config.toml
tie_word_embeddings = false
init = "trunc"
max_grad_norm = 1.0
schedule = "wsd"
train_tokens = 392900000
MLP neurons of a small language model. Each row is named by its layer, matrix (gate and up: input weights; down: output weights) and neuron, and shows model dimensions 128-223. Each number is 500 + 25 x the weight over its row's rms, rounded and kept within 0 to 999. Numbers have three digits each. A neuron's up and down rows have the sign that makes its largest values positive.
After each neuron's rows, "fires after" lists the tokens most often just before its 100 highest values on Wikipedia text that the model never trained on. A number after a token or word is its count.

L7.gate153:510464518542489524517490509502500473461517495475497513497497552481530505466476480524472538505512491467519524535479497480445504509474479535481584489483467526478514476528511507546494477520491490515492519476528514496490491527511523420512476513507521486511452466478539515478478554496505517499
L7.up153:534511524488520455483525512492491506509502491523460488513447500479492487517497528512483493521499432469492453523492474489502505518542493474500502480507482525477548478475474476499531496494517510472476495514476471522495493527523542484523495495552460507548505491493561475509454516508490510498
L7.down153:521524476547456516484480452494515444514517513469519488495545495453522507488482493524569499497502521512512491522518508498460493488465488541500479519515532528486464500514485511502505467504444500518479514464517499504495495491532477514544499496498501505509474486513473486520505506472512489469
fires after: " " 48, "s" 9, "-" 7, "|" 5, "\"" 4

L8.gate627:480474448538495518513563501497491526521529548500519549480504499521479537534521485475458500505537515501523479523487506492498472583497486508546489520461525522528523521513484486497468521547455508449515535505504479484486537518505524494518476493545467509489478509512551513503506482508525486515
L8.up627:467531478464506489551512508488463539549507543497551520507469457469505508539477481499498508465503461480508490492526505490489572495512466516519420499545481509504492465501535473513464502541500503462470506502510551495500500559495491526505511508474484532524477508490526466499554493500501527483
L8.down627:488498504508503453498477474452514516501507525504464498526483526504480525493474510502496517486496530489451486501504507496519539536528493521500477493500501521518499515484524507466541482484519486491544447466512523555524514444505491487407504535501547530529513530503514530515515457522546500539
fires after: " " 40, "." 12, "C" 7, " (" 7, ";" 4, " C" 4

L8.gate526:497482505514500455452540499516538492525538544505482461461442512543490507495503497510516467501504473472511491535496529517507524494512540493471525514513514528514506481522495506522496473488489586520482499515496493522460533507491475462460520478540510512480486505484444483477489542483498512484
L8.up526:516479452563506472492504496519567483501491444505499508499470500568487515501481502531536500494513519493493501557491477522527476475452511514450516494514485500516513481533502501481510495514454496491490535488482469525455449475484517476518508472511481492501515517533494477496510518525478461493
L8.down526:515527493492520510498503451487509474515444499477487529495514500465452505481504461537494554536489527528517502504492508550498470441524478488464466508534504446477530499496501484486459519486450523482498486470522488500498460530456486516487435482488475518523475525498520511489521469486478478510
fires after: "\n" 55, "d" 11

L7.gate198:514489481508502506489474511504446481467494476460534464500521473502518448454521519471514529478506509523546504500522511444556570478506504472523470432533537452488493546483492485509510503504481498483515491490465497491508477454492483520525528501449508495501478497498494509533502483488481471512
L7.up198:511496503524520467453470486482496512513557506525495480479534503510526491521505535530466534506478488545521528475529463497527505488488514514466524520501471444473522464485500475491531532513477514477550518509493498488509533476496506499495506462492526470460549469469507536479463472506506487497
L7.down198:495533516493478482490511512494512532517501446522503473502507491515471507550509515473516496542514481497502521502506468466501507495508469513513474496520519488512454510492497520496502521500497529560469496480489517451462462469511505496476482530479504507529544471497502475533518540535532540497
fires after: "." 44, ":" 11, " St" 6

L6.gate682:511484484488523484519455508555529505489472496562490520523485525490492465519503526470441521438484513489484503511485523516498522525476488550536485529565498454523494543482511476530474498503497531475508471493502508469522467497530488579525502505482527493467508508543489507483503518521498497526
L6.up682:517481454474504500550490545527512512522476498506517477534526486471457502490501531485483471537525486449518505535502479499510553519476485475518557484510509463515504520508517520529518491503500437494505495486461527482498535529524529471507513482503477536508547473507573517472517513498470522474
L6.down682:479503519497531517463488479477503501442528527493463490474506518524472528496468522524510557521510474521504522471495481506499532483550492527531465507449477513480469502486520541506501504490486496495491521524513489524521483458520483535484541527493511435484486524519461476548489497464539512495
fires after: "°" 22, "p" 9, "point" 8, "n" 7, "no" 6

L6.gate507:470486513498495507529552502501515526543564485509513516508511529513449440507493511515452488481529511523476555494485519498491507479510521509458504545495462521498509537502532463543565518497484534560505508531492534508506503524493491512492500489503479481473506472516490446490473483511496498509
L6.up507:517497499540444466465506496512507490511517523516470499480514474507517500456551552504508497474486501516448509506542511530515501507473458512494500491491528510542507499501495516503506453445471500517482498523484513487486522475531507500537532516445514495524490474483492468530524513474511467514
L6.down507:521551517504484519506512503523527463507472489497526487522515505493500519466508488456524503538508556499503508550495470529496517512481498495530499534483499532534481520523529479525460505522491541496522511502507501564502494504503518516533525522497500452524532487474512494501451487503465486477
fires after: "\n" 35, " (" 24, " " 11, "c" 4, " Democratic" 4

L7.gate695:531500484479489543556489528483435540513497486502526462530508481495471517497548516466480473501509514471529501533505485524524539518532518492481496498523505505503472500533475535484452478501522505492506546502497473468501472518524542480534477516503530477497524532497466499530507505489498508475
L7.up695:524470509480556528508463535498473464510538514490518511552557523493479516506517532451474462509475487538479501506463500531458483514494500486480517486550498540533495506548530501503515481484494491524461503479511494479474468515492523493532524517524496492501444534470518460466504499448483483499
L7.down695:472480512502474513444478452497496522475469485479470513435459521515493479546512480512554534531518462465538506457484523483518508449480510484485516542532498482462546510520490496469534520482514537516540493528459498506516528509495485509465531478489529533502489552552487512529493479514508512495
fires after: " |" 79, "." 4, "\n" 4

L6.gate462:493495529508485503494503450511481531535502530448520508483523493481490509523496474534463540490517487468460496501476547447488509482540526508474458511517478541465475498532519487501512469534522507494502486532472503502462488542499473517490498493512518519520473463458502498493522498492498511435
L6.up462:518463492497495507538475459478513488491466516510523470536536504489512524465439534494457512522532521501499446477484488524499492462505499470504506486488496502478480478472494543471491522545493507440525513548477474522520496521469509512512515530519468488516499504502497518492505486498483526504
L6.down462:541565543507533466515488524523435501483489510475462479529504502505531543491548489474544514503452471490477535538501504482454503498499490492514482525487492515490526554497509502517484525472483481509545510509515531456472524511513516520502509504524524508496528500511473464510534509486490475504
fires after: "\n" 52, " the" 25, " The" 5

L6.gate451:515534516446531516490476476477566478473494495537469516515484533508543549512499543492496528510533437515474469515533507503520477504520526512516496455469485490532494512478524551518505497516488453491476484478503470486494533500489491462505465522506531451491506490508545525504467499460505491435
L6.up451:502514513486518516527481493544526480485526511472499482570449529514488488524503508498482493513449511534477488497551487457491506480495531503516483518496468482475479514486470506483468518497510510506472530502484448499541482494452514483494520503498484498533525482525515488478470530473467497479
L6.down451:449503486493478473529498533489527502496498475506519470507546483478500484458553515502477483485471484501520484475489478508539532541446471507458535477467499506518475507471489514528520491518482506498523525495501569530512535541480486495501494470480515484499468477485492500524490524519490490510
fires after: " E" 12, "E" 11, " Te" 10, "e" 10, "te" 8, "le" 8

L6.gate387:484489525501510533571485501493511484488498527553517481476503498481506475441507509468521541533545476492529491518519509547447453439484493494472534551498466500527539484499471488481494499487492526505511542522535522472464405507558499486435467469474530497503483488494503498501495507480465507488
L6.up387:502499454521490500466530523446498499511477536441474440458527493493523516496547474470483504467476482486498495459497493481487528464528511507509531503476507520514533502507518497505514489531475542475532480491487463481462473490518513470507490489509521474477487468565515481523450507479519534484
L6.down387:507473482473463506509510513491507499480517500548487512507484526459499525515517495511534507509495518527486556499467473531518489505516498482475466509459534457460469482525518495516490484464504497476479500501501517519534482464442532466505473452469483506513505534490516524477512451454466513492
fires after: "\"" 26, " B" 7, "}" 6, ")" 5, "b" 4, " b" 4

L9.gate155:492450490490508510505473513513499495470573488486494497503506511462539493497485518501445539493506483485535546499483525508491468493502490494475509487491496458494485504457512512527589517508489510507454506467491533490497480533497466498451488519496534502518510501530560484464514505543464503507
L9.up155:512519485502539498511495490513474498528496498500477516542485512533480491528487486481470506508517464490463542489513465490493531525477487523481509535523516519473462486489485440518459469489513564473489497481485515534469485518507501488522520452446460485468451548492467505497517510506488494543
L9.down155:541513474525460478487507508493521464492466523510523493514480498506466554494506522496539512494458511453513524512546489475499506447517541545510475477517511510517520490462521502512501500487537471469498510551468445447463487470512484513535498497517516519462478467523531512494507487523514482522
fires after: "\n" 34, " de" 8, "s" 7, "y" 6, " S" 6, " |" 6

L8.gate63:493479496511513482504449505503510444504533470446534492529502508538514453456529521481465512502443479509550526534531475489500513495502507512536532537525493500518495486525517519516446496493493520482523501500526533452504462478534489501515489487495452516467509461530486467505503429523455536481
L8.up63:505507503516506469480477484480518451469505488473511493481498511531504487494498482446516477512448466493505513534537510441503507502495558530485526514497444485543455481517499479455514514434523516500468513454483505517486430471480481482498514450522515494515492496471496444490489502518484514511
L8.down63:531509506485487512517466533474514533517512521501497487524469543520467519530522492474515508536457467511499547529460456457488542548541526458498512443526494464527493469464516449490499473515528470523536497462497498488527519503453497467474550519530511478505519509535476504478477488498550465512
fires after: "." 78, "s" 6

L6.gate213:517452486536491495505504467471480506531493505467498535501543509513545513536505472534524469513481521536538528535464492539501550513492529476524509539491512525474414449488482511471501524525531517522514504505495479526452484532531508452538528509483481518490488482493499485482484473482508503520
L6.up213:499481462495461470470512487495450461543468482516503511506559491485522531464548517513541477546508483484520455460485513448509503490467486518443505471475492523464508491472489523508508493525467467491479497516563524539479508458465487480470537495486488495466531470475523525543497486518545507550
L6.down213:523531517492500472517500481501504546510491549486498476526474465487466455518460500533448534482519501517498526506513502488492537477541532492501493543508489460477504483510534560489468525459509556525491468533488480507496549514497498499479531519524473480529472543546476484503490467485450494478
fires after: " Com" 12, "par" 11, " As" 10, " in" 9, " In" 8, "st" 5

L3.gate595:517458459525458488535484533480502478490522521462542508502507480507502480483455492484464527506496519513530462540488532478512486555434508488519492490548510490453482481489511479521511507510482495479540495498442474489500489508524463469511490528520509489483502512473480484508540496474527516528
L3.up595:520481488425472491503465508553447496488533531485472500494488458507473481452505489517435505520501526504511526473478481513457480544458504553490512500492506484482480483475473528486493499509497533486545461533489509496532507464479518461528480510547500513477449539486522518501484497484507514468
L3.down595:476497507507489527497494533553485473498468525513517498479514480492482478490540457523535486526506497520470561496488492519470519474512530472449505482531509465517476449472480518501525506453499494446523475479530455481514534515501495551506493534535513500469481486507452504497515514504474514494
fires after: "," 46, "." 8, "e" 5, " of" 4

L3.gate460:513515495504486461477529498520524497514511491473462495497518484525481497494483484511501558544518523477553490533538474540445554504466501515473512489473544493492510496515478477480519512454506477515478539456524483504464495530535509515526491477524520483461503531506491515501514530503528471512
L3.up460:497486483557493477465481517491524490497515480496470486459478480516493501479468464482522527474515504472495530491523509468511522516457424479512498464509540464514471497486517492517515539476538536500513516507496505522501521503496466521506494418502515505484459528468522513534509515482473443512
L3.down460:467536529531559505515487501516485482517518551523509463524527528492534463524519502503525482494492510514503466470449532517480474517509537479462494535537488483503485484514516483522510483516445489506548522487518541487510458509507526459501482536512470500492520515501523537505502516529512529499
fires after: " " 71, " |" 6

L6.gate115:500503521482502509528473487489498478522480540511485493530513518518501488480496508502467509500487462460499518523517500478473482520422488473489523526492485489489475499471490486493522502522502502502489522519565478516474482508512503457515497572481478502503502475457501472461499501495465464518
L6.up115:485456480505527470492528527473471493510516489484474487490542521482548463473467536506492470480473518506505484455524465508487448480499479519469494534529515487505508507467500477500513531499477511502482464455521526499524514526484499489484522494458519458503519453543523468517484532471515512514
L6.down115:482545481493527489492487481511488495524471459516502505568526521563488519479519522518478517449487514513506525457517476523523499476513475496544505499481490467511469498473504495535499508504487514517518478545464455492496513517462479484534477488509524506482526463478551486493503441481490518489
fires after: " =" 39, " the" 10, " large" 6, " La" 4, "er" 4

L7.gate523:485503533504498531529519510529549499515511560484476530496527490504490512483484498514535494546509505510490497431502481524512480499476472525514507494521494540500491562532516498522515526526506463489491490531509499476449506508463511508450536525503455456493469515545517531467536514468528499513
L7.up523:456513516530494507541504530510521482519497525509473532503469540517465506498529501486507491495518495515510490494514532510506553489498458495492447497472516501514543504452527482534490487545480500447478524473505507458478525546483524497517545513457435505494509516531508435483516470457518515513
L7.down523:494503474439419453486509471441512489515485518514513525503477524490528500487483503523559501499512491452460478564503487544533493490551522516508519540483490498467477495555520508495492510536516566527509517474486469530473496512527473500515498502531491511488487510495443471512515510480470523474
fires after: " " 23, "," 15, " the" 9, " (" 8, "s" 4, " |" 4

L8.gate218:490518505492528516537492516492509488529462478515495499479525504497499539527488481532475535521474511487492493473498503481456529469497501452515521449561514524487494498539553507482483519491521502497513482478536495462489480497469459480462549475467465506507477507493464517510464432436505471499
L8.up218:522525516453514494501524480499491485521474496479484492503509499475540504517469537537498481505513526529501471518491457497516535484500509500506521469508515529512484466511492511478516495481518486472526506497456477488528445520498506517479534560499517556496482531523504494465463521524488534466
L8.down218:460460459516497529517487530511499511502558529518483519452541499497501499487521444488569508507507501503532533534533529510514466454517452470507474462510545507521530519482509508513464517477474513524491481477496532510514524481499528487471509480520503493492506453483461443514523500517515473498
fires after: "|" 46, "\n" 10, " |" 6, "n" 5

L6.gate354:528535488544500511478551478527513508512503501525506514477490453533463534509517476560495488537553529457498482518511465489488433535489490488518475484523490508513419517500491530506495497501513526496507502477518499460482479543510488462544487489543496497526502526492484535523481489510506532489
L6.up354:566475492541493470531486526542485508562485473502527487472531482496498494527522521462459480482516480552457475495506511495480511511489501511525512495505509520512526508451547489533488541499506469460477485509548532517488516470465527505476490521529475449497475496528537514472471513474502498565
L6.down354:514485556485479517516527530514519494512477532545491512498495529509484508472469491461560496482512514496507514501497498504483446535492514478500457519516486494475506480496488488528522505528558537510516485477526509478515510570526473489528511549465473531485489531515464537506494521496477501490
fires after: " " 34, " the" 14, " a" 7, " of" 5, " as" 4, " (" 4

L3.gate369:511535501559501518513523498485480470533474478520503512497530532496470501486508517503500523461517503508512521505519466517545472468449521545492510515519542488481463513553498506470507457510482506491536489483535470507541523521528529503479482459531502466531506501494498501482471520468505458473
L3.up369:526499491544543495470492500503534494511550517531477528519460512498503491483478513559493518534487515446526488466468452483477528461496525498532533496483453467460499472489523529497500534505509458522489518502485500477510489526526513454484516495465514496533518528509498513500492483524517547499
L3.down369:488496430454522510505545457497490489539497536466506490477499484458487489505530463458503454536489524499446484516502519506469491489495457466505504469487519534500505538503540488513516487474482528488496496539463512512492525485535518492557445455496533505486499485467518507500475512496480485471
fires after: " F" 40, " f" 21, "o" 7, "p" 4, "s" 4, " P" 4

L6.gate557:511507484466503509510461543492437536504480474511542485496489493503537478516510495460468513495482521520473477501463500517526472465573514540500507510499507492462474518470494511523522483490445515509503508482491485453486514521488501486489523513503484483514493479523482469531493518534490465520
L6.up557:538527538472508480522514530505496573500506433514500500505497497487485512543473523463502466509528525487526479469524502523505511473517516527471486476473497492498508482512475499500469496467472539483515475500496505507489527507541490513503523511509474525546517502506503490467477508486444488453
L6.down557:514469474506495455491486456507435501499513505503520527500505475528467534480507508510525504525510472515509535488517525510509526491488499432474549453458482489513473505470498484550469510479519519477485499489511505517502513496486529516479478480474502498536473488506480479491541474515487530515
fires after: "s" 36, " 2" 4, " 3" 4, "er" 4, "\n" 4, "it" 4

L6.gate83:460509514542524527484537482533499495503512500483490522471507500471549512464510472474504493463513537539494497506438509497475519518464513506510522510505499493477489504518521476509485517527498547491517521506475496502497520490502492497516524502529512536505468519486508520485468519505504529504
L6.up83:509455525490520473489482505532480532469495516500476547480571511509459535522473486534475534516509490511425477505473476469517451494465496477522551512515515498490499457504489544511515480489500550510486456511486450527525477521523522514494480503498502500511519401511527509488489531494479527537
L6.down83:517505492496480551526485486472503520523534519520482490505467496523516507523508508451564499477472476442473485520556534513533516481487484523484482426475521477484502462520438482570503514523501494483491489534490561465478530472494496495475491506534525470485537512452510476543481478473490489479
fires after: " " 46, " b" 12, " f" 8, " bi" 6, " the" 6, " an" 4

L8.gate583:479525509520528492550496495473482507495499520515498495503467479506480539521510552497466495522495507486520456520508509514516521471505509513453440521489487540480523549517474458516491492461525494460474467507461482491486492486453516497491506483491538516493504492460521467482515493521509494532
L8.up583:457521487459521538462512512542503508484516490519455467550481490487491542457530510487504480494501497523523492511481497540517482458502513492530483501529505479477546455472501527481495509512495564467512464529479534494461500502506517462495486484525505532505467525490504539503486511455451493501
L8.down583:501460475502532484526498461504496516506470493536517509498494461510470531532555499475548534532535499465463474481515484489527522517527501509504516484527515551540512529532490515510535471481501497493500509518507510482536508523531533462445501524485488484511549468503590474525470504510513504505
fires after: "," 30, "–" 11, " so" 6, ")" 6, "e" 5

L3.gate246:504487506517494515482468475483519497526489510489469490497499533476524476487540508488515529543528480493527480517502488505549544483558554474477519464487543491472487470501499518438503481471489536532498485534498494449518488477503533491502500481531568489486509515506452492509506525500519497506
L3.up246:489524534511475523523516508523505478464499505464483515467546503501503575446478562517500538491507504527502507504542503514499508522529499498523508519554474516521507515507477496511491449498454515525489540546487553545521513527481482459521514516468531500501499491512481528511464502497468507500
L3.down246:527491482529506450466498515482490525518503464514478484521488499497480503531527462488550480520535497454492521484497474458485521501519502474494482481481476448504503505484525492527494490542549534475526477485473496488501430471531544529520477466541503492504507517492504463476519482525523514496
fires after: "en" 19, " Pa" 16, " p" 6, " Art" 6, " goal" 6, " the" 5

L3.gate265:493479498522476504475495513493496468511466499458454517499459517472504535475515529579493463514508512501523450513498452528527502487521491478490500497480505488526517505514491529506466479500493556495531514470525487500514548493494510495487467481504535482508497467469475542446505521487549526514
L3.up265:530498507514528496486432524494483479495535509498504471505467450539496495480480495530516556525476498463511503505510518506543505509499481509516503492501519553496486508506532498484479481485506526512486464529494501476468473500518463500511500501527535475473475458482546504489514510499510475480
L3.down265:511486501541524460466539417502508520467507490543507499553528497471482487506477456498459500487454501506485462513453525496460525488543516500459483470523476465525501519475517487500542519507487493489524512492452497485498536482490482545523533464511531517463458533499517480502485483502494500487
fires after: " f" 35, " F" 27, "\n" 17

L3.gate254:531484493507471495476514442529511463470501457479509493510498533509522471515539523505503453514499520478490457481474496468484518525528505464503465505482469473488506531528538537484524521477501542501495484515529467474497507462453507509432517496489493511493522503545494501562502476494476461504
L3.up254:510495538504501479497502482497495521471488459516492493509509547528454490468515517520521495479483558520508511519542425463503476502525555506495470511492481477500510513513488542475510474465492509509491504496515543472518476514449480509527539571501502497559519531503552481510511525535504524478
L3.down254:479503444478494516489478491514483490566500504506541582530498467472510491526545502482481515531529546481504504453490516526491529459457472518498534478513480546523518510495533473527523512509462512498524499466501467510481495488528503509532464459491520500490492502507513504546504492520460476488
fires after: " E" 33, "–" 15, ":" 13, "E" 8, " Le" 4, " –" 4

L6.gate589:522497485488484465551513480477516482501487516523497512546500468492505509503495468494521459518473497450501484534501504420521554540564491555496478484527511516471515509518537559524535520487508526506542487512498469533485492536521475562542506476502552501561490434525544501489504511470444504542
L6.up589:503505470516447496474460511461488500444522495497531500506498507479508504459490515483490513491511495516561502550503556537506523521520564525504512503493513462480519512501491504534512472531517524553501485455515470491482516503535539519525522453528484473495508455438503493500478449544486482516
L6.down589:503480497493520517493505491505582513543494497464497526509495546526556508484534509499504490508488464503502521473482486455500490533532492489480480521480522495511491482472487501525572497463512521464482518479506516515559497508461457484462484517493511501495526474528448501519491521501516497464
fires after: " " 39, "\n" 8, " T" 6, " St" 6, " B" 5, " co" 5

L7.gate626:501503462467493508454527486477497478503528464511535493501419499545473503501513490510515486466470518464500511537513543512458565512474486499490547520469476504493509483468490506498523510500474487478535498485466516518435505538509514525527533499493500514435539528485511537508503520541485522509
L7.up626:487499494485541472513523480467538536512536493520500489536492513502539493515488506491529488511502500491470484503560515542515464523458491473519486507564525524481486515459511512559479521490496517499517489523496497506464504462490482543516512481521467481473530531487539535506502537513490490493
L7.down626:458504473525469535499460510493491505538486482494432497485463498492501515482479539487534527491522517467528499463499473529507502508521492537492492465535490504524510489563504497580493523486493502462492466467527507499525500522531505489532501526534495514494487491480486488508523510507493520520
fires after: ":" 22, " " 20, " cl" 9, " pro" 4

L9.gate64:472458499488522448496538536484497509499490564510545503473498482536509513491508457486485529525510519554505547538520474498537534488528534512494458510515513490523499479450495474498495543478460494472469510521467524518500488518537514473551509482477451523477557492514531469491502536487513530499
L9.up64:475466491468456501550503555489479536536523482482522504492517470496472494490525481521471491520478526531500494533541538474485500523477504515447455501527489485499547493455495518516509530495512510492499526491470492490547508532541520498548515440523466533501501524496471524522517536508484544507
L9.down64:514470509509556502494453489527510492495509473534462501512488500473487485489505498544491511522500500484497502527504466507459475486479512464454504487499517488465477485523576446496481477527493509481470434479535497504486511494510507525478514509494503475484483466485519531464508502479509511499
fires after: " " 30, " (" 19, " |" 16, "," 4

L6.gate459:515500522487501555489476545495503513516506452483537469507488488473488531518520558488459528496532471504476482491490479485544544524516524507484475455477502500506520492517483531504516449494531439466485479500478482516499502474505507534500461488509490485513490473530529553524496544483461515522
L6.up459:511492513434500511492444532419465506458485490509516527531482499506500519513491516472486535511441513540501468504474507469455529453558511506507475494492500528505489503527527490465480526466506492548494541531517557501523503548470517531485476492508511467502484507509486444513514500531536520503
L6.down459:501495495507492489504491475551483449514524539518489567452472507516481458435517467535501517501520511472498483480493498511512537472473507476527503569491522490504439593497505481515494497498510513472513476472467521512566515489492481477488532524495530526515516481502533528518522504497515527511
fires after: "|" 52, "\n" 10, " |" 9, "fin" 4

L9.gate532:434523497515548462468545495482532480491528502472541483503496513534518500496517460507454495522505507480532512503523506518500504538489509522502497488509445524489499502470519534513514533495454508541478521471517459476501507502549458524472443494499520468480498488469505467493499520493530473501
L9.up532:518435522542511455534516530471497484512520522514499479477525499504505534482486487527513495514491516508487508499484528478497492555516485479527538497464465504508508466475505518542456501532454485525497501482510525507474540524491489472483481483510516483469483519445456468515524539485521526537
L9.down532:530544486479527545476479481476503485496458498529461517485496518472538510545502524526502526490514489471567551517519503560528516496526481520479494508502495490461467491493508498488510512511505530503458485535496493493481461513505494524558505499467516475509510523476456471444514484485454469441
fires after: " " 56, " c" 11, "\n" 5, " (" 5

L6.gate455:481464509522489530438557509507481465497512462490477488437506543505483500471460514560513500510468481511529534476510490492505499507482485491521503478482487480506519477511498492496495498515516554501528515513518510503471508511469493491479452503489531480547481491512473489475463480482491509463
L6.up455:506472496487557473519490519478469467482530483528517484478463474493495486465512515500529502501492480497472503452498526487536482490496471476490489507505510438500459460526461482501470508477477514519508457508497561489480558497531490507514525516432477488460469500471510542532504530513482535521
L6.down455:504523498500468474508506521493499505513516503562442519480497510523514508480507469525542492524498512471512514546495507481467532491493507470523529483534528508529522505468505514544532546530520493483514525459490463505503481462537511502513476465508514505515492512539523464468514463531485503512
fires after: "." 35, "-" 8, "co" 7, " $" 6, " f" 5

L3.gate542:484494464486513532497510513545503441444508510496470511497477508552509488519531511534468508525477542511527501508488472514486521447474538470497497513542516458495512457521477508501509491500460500485490515495448458511498511499517529523500507537488490439496507475476501496516513505459524513468
L3.up542:506486539504498540519480480564545497519506507544479501503500507511495560534500487540512563522473456512534487517553472479507525513476539483512469484489467437527479491552486543487536525532521518516480491477499547509490508524513433479511495458491502484480506502535497502524472509522483488495
L3.down542:516497504501479498501493486498473505481489473510499500511506518478473453455502512462536487511500476491476518532500501494544490488491500492523493549520478442509434532470539482467526506497544451515588487504511484470507536485475505550589483472502518508514518516513483483507503472503422499514
fires after: "." 55, "I" 12, " f" 8, " F" 7

L3.gate634:520496471509507459491507469498537503512477472512522498460530454533464470488521538503548499493471460516521494477506488477499502528488566505525483493512516462545544501478475455514524502434461497508505516526485530483500522472492506535489484477531488436512503552497499488454510496490518477516
L3.up634:524497507503474487482494502512522497503522493513442507472484478503528494508500491522496512485529478515524516480531488513483519500480492515490507512472496487465509479450517470549518506484469483480519539458497510543508451519469518507509506448479547507510495523498521485511486509459535513513
L3.down634:511492555498517532520517479474478496530485497480539516527459538501512545500455455524462497489526540517491499543481556541530493519521464468519531508506451501478444503508485515475440451543529519472518500482509465502489473469527510507479526517514478518477494482498503510523494485546481519479
fires after: "-" 15, ":" 14, "•" 14, " |" 7, "|" 7, "|---|---|" 6

L3.gate616:504514521538509507481504478523495479485494526495466438525514520501463527499483569527485484510512517476520492463496481547457487456498493526508575457520504465473485495513516509493475470495480478541500510514513478491534471478484507500484505486489469549515526510473516522510498482467477525502
L3.up616:503500471527500450485491470478551497482484492480449500476464513492570521495493439506542534539533478483488458448444509512491474494494516476493513513522478532509465488499464518484479465550489537496544516477489465471518486479473499573527536515498488534471526505544493515469490494520455502516
L3.down616:509482467529493464549506477494464492490485501535487501502442514517526530494514498514521530520481474546498504525543495521486485488502483471509554493513536468517509472477486488485544504515517492492548548488506512511493502500499520484495538444501484473468463517518519545471495512516518500493
fires after: "\n" 42, " b" 13, "|" 12, "==" 10, " B" 6, "gu" 4

L8.gate478:476506489509540454525480502510486493520515506508506543491489517493525522488478440523487474506497474483522491505468507464488485455508483477509476539483476501539489488501494526518476458481506535489463504478511521474521493529519492493449485496495561543515519511449483508478502482511475444507
L8.up478:541518520497467498485466489489467472549528514481525529472461458541485523448530502471499469513474451512492500513481514493504512510515489468478489516481497502469481503512528497523462481456471489472481450543489459509554511520532563476489522504522522535530515510502514487509529540488494493494
L8.down478:509525495498488474492512514505499495480515507520502469484493467485518508528513515501431496512515504487476482537524498434526539496490428491515561506518478483497486493505527477509510541534516523527518520478497500492491532489466452464472474514503482535502521517508510476471486460484507481552
fires after: " (" 33, "\n" 23, "-" 4, "03" 4

L6.gate91:542507524514534531455460537478481483451505508512488533517463515499518552498504470489460449476510514510509517512474491507514448490475477587490501490486483492486514486502480528542472509517529487461495468475485523532495477505534512482517500482552486491505479491501531509505481509528518489466
L6.up91:515469503494457510475474500451463508467503486542486482494517498502526487531544501488498527514543506500530499476509532495507488450502531481508506499471508468479504479495450521505488491489535489504512517502502473517479500492533532515547530501518473512504534506513548568512534497508481480506
L6.down91:479514508540541483487491522499528487497458497478491523509511515483495522480480518511484488527458500499482510474513480473542461449523458557465490527501490507525511480543506493519499455503486464511479534477540463511544514498483497539462513448477539496497467486471514514492497490476513478500
fires after: " —" 33, "s" 11, "\"" 11, " 0" 7, "od" 5

L7.gate146:520481523471547486496477483525494484486494530503508487492537435472566462496481519523539502500549505480516510461510464442502476522477477479471508492444468498514549484489501522550479548508499493501522518447473486481484499514531528416494492493496524461518500495487499503495464471522539489520
L7.up146:505465491496505490517449467534529478500503525512503515508519486483541520504542552530524507503515526531458452477447518483545456495546508485484487488490506554524535529492493472537517541466479505482456495522511445461504494530501502478528507503543534479494501482521492511514457529475488500500
L7.down146:469479503480479509510490482463482488506499476500485498547506501501489488511545462497586523495465515520481473501515465530489525501583521476515440475509527494552483527510475501523500517507465526535513501513563530466492547500495522538528512498520408510477535513452484451516485486516500484488
fires after: " " 44, "==" 11, " the" 6, "–1" 5

L6.gate689:497538534427482545488525487522471502507475496505506542486482518513495474469487492515491476492492497484449452505486499474502508476502483529536448494495528520470493516482509526516492496486470520539512511538494460497439495485496496451472494498511472548493534513467492524481475554473522484481
L6.up689:488479475519507519471537483483519506501436516533507485503526529547509465481472472551476521516564471484528461467498471459515469475453513494519535465483496503486508500495487521506483494517507525513501510506532491539534496488504547470503463543467494512504491496500490495553510488518479504499
L6.down689:526487480539499483483535475537556494532506492454491498596501462501489537503519517502505564503510503508503480509495474501498459486515462495503473502522518510529491514475500478492476476496461445475502554495474490517483473477539499526493497531496472488481519476544464479471490501496516527493
fires after: " 19" 37, "|" 27, " the" 22, ";" 5

L7.gate653:455531527455483545469482505468480491472513516521524533457440490495506488448468533481424499510485501480478475485544516523522526477507527516505507471513504529485504503486517549504487514483502546501545488449497499543508471494512464532483519507461541501496526492488462459471524513528476501510
L7.up653:508533476476491537505505573509500481560537500514527517499540475504445558515500548518477525528524467492493518483527509456513533513539510494495484499502483539486515521517460489521474500464510531452470500526413502536430508484558511505480465488498500488473470500518505502442474503510495533473
L7.down653:493511513494500504466491469480500481482538496496517506485528513483438509572498481511474520475501537516507442480510512491474477474496514445498482503493494485515496535448493497514514453491504484534454502483460480479546538504514532450491488515435505500522540488490462487528523501504517488461
fires after: "s" 22, " S" 15, "or" 8, "n" 5, "er" 5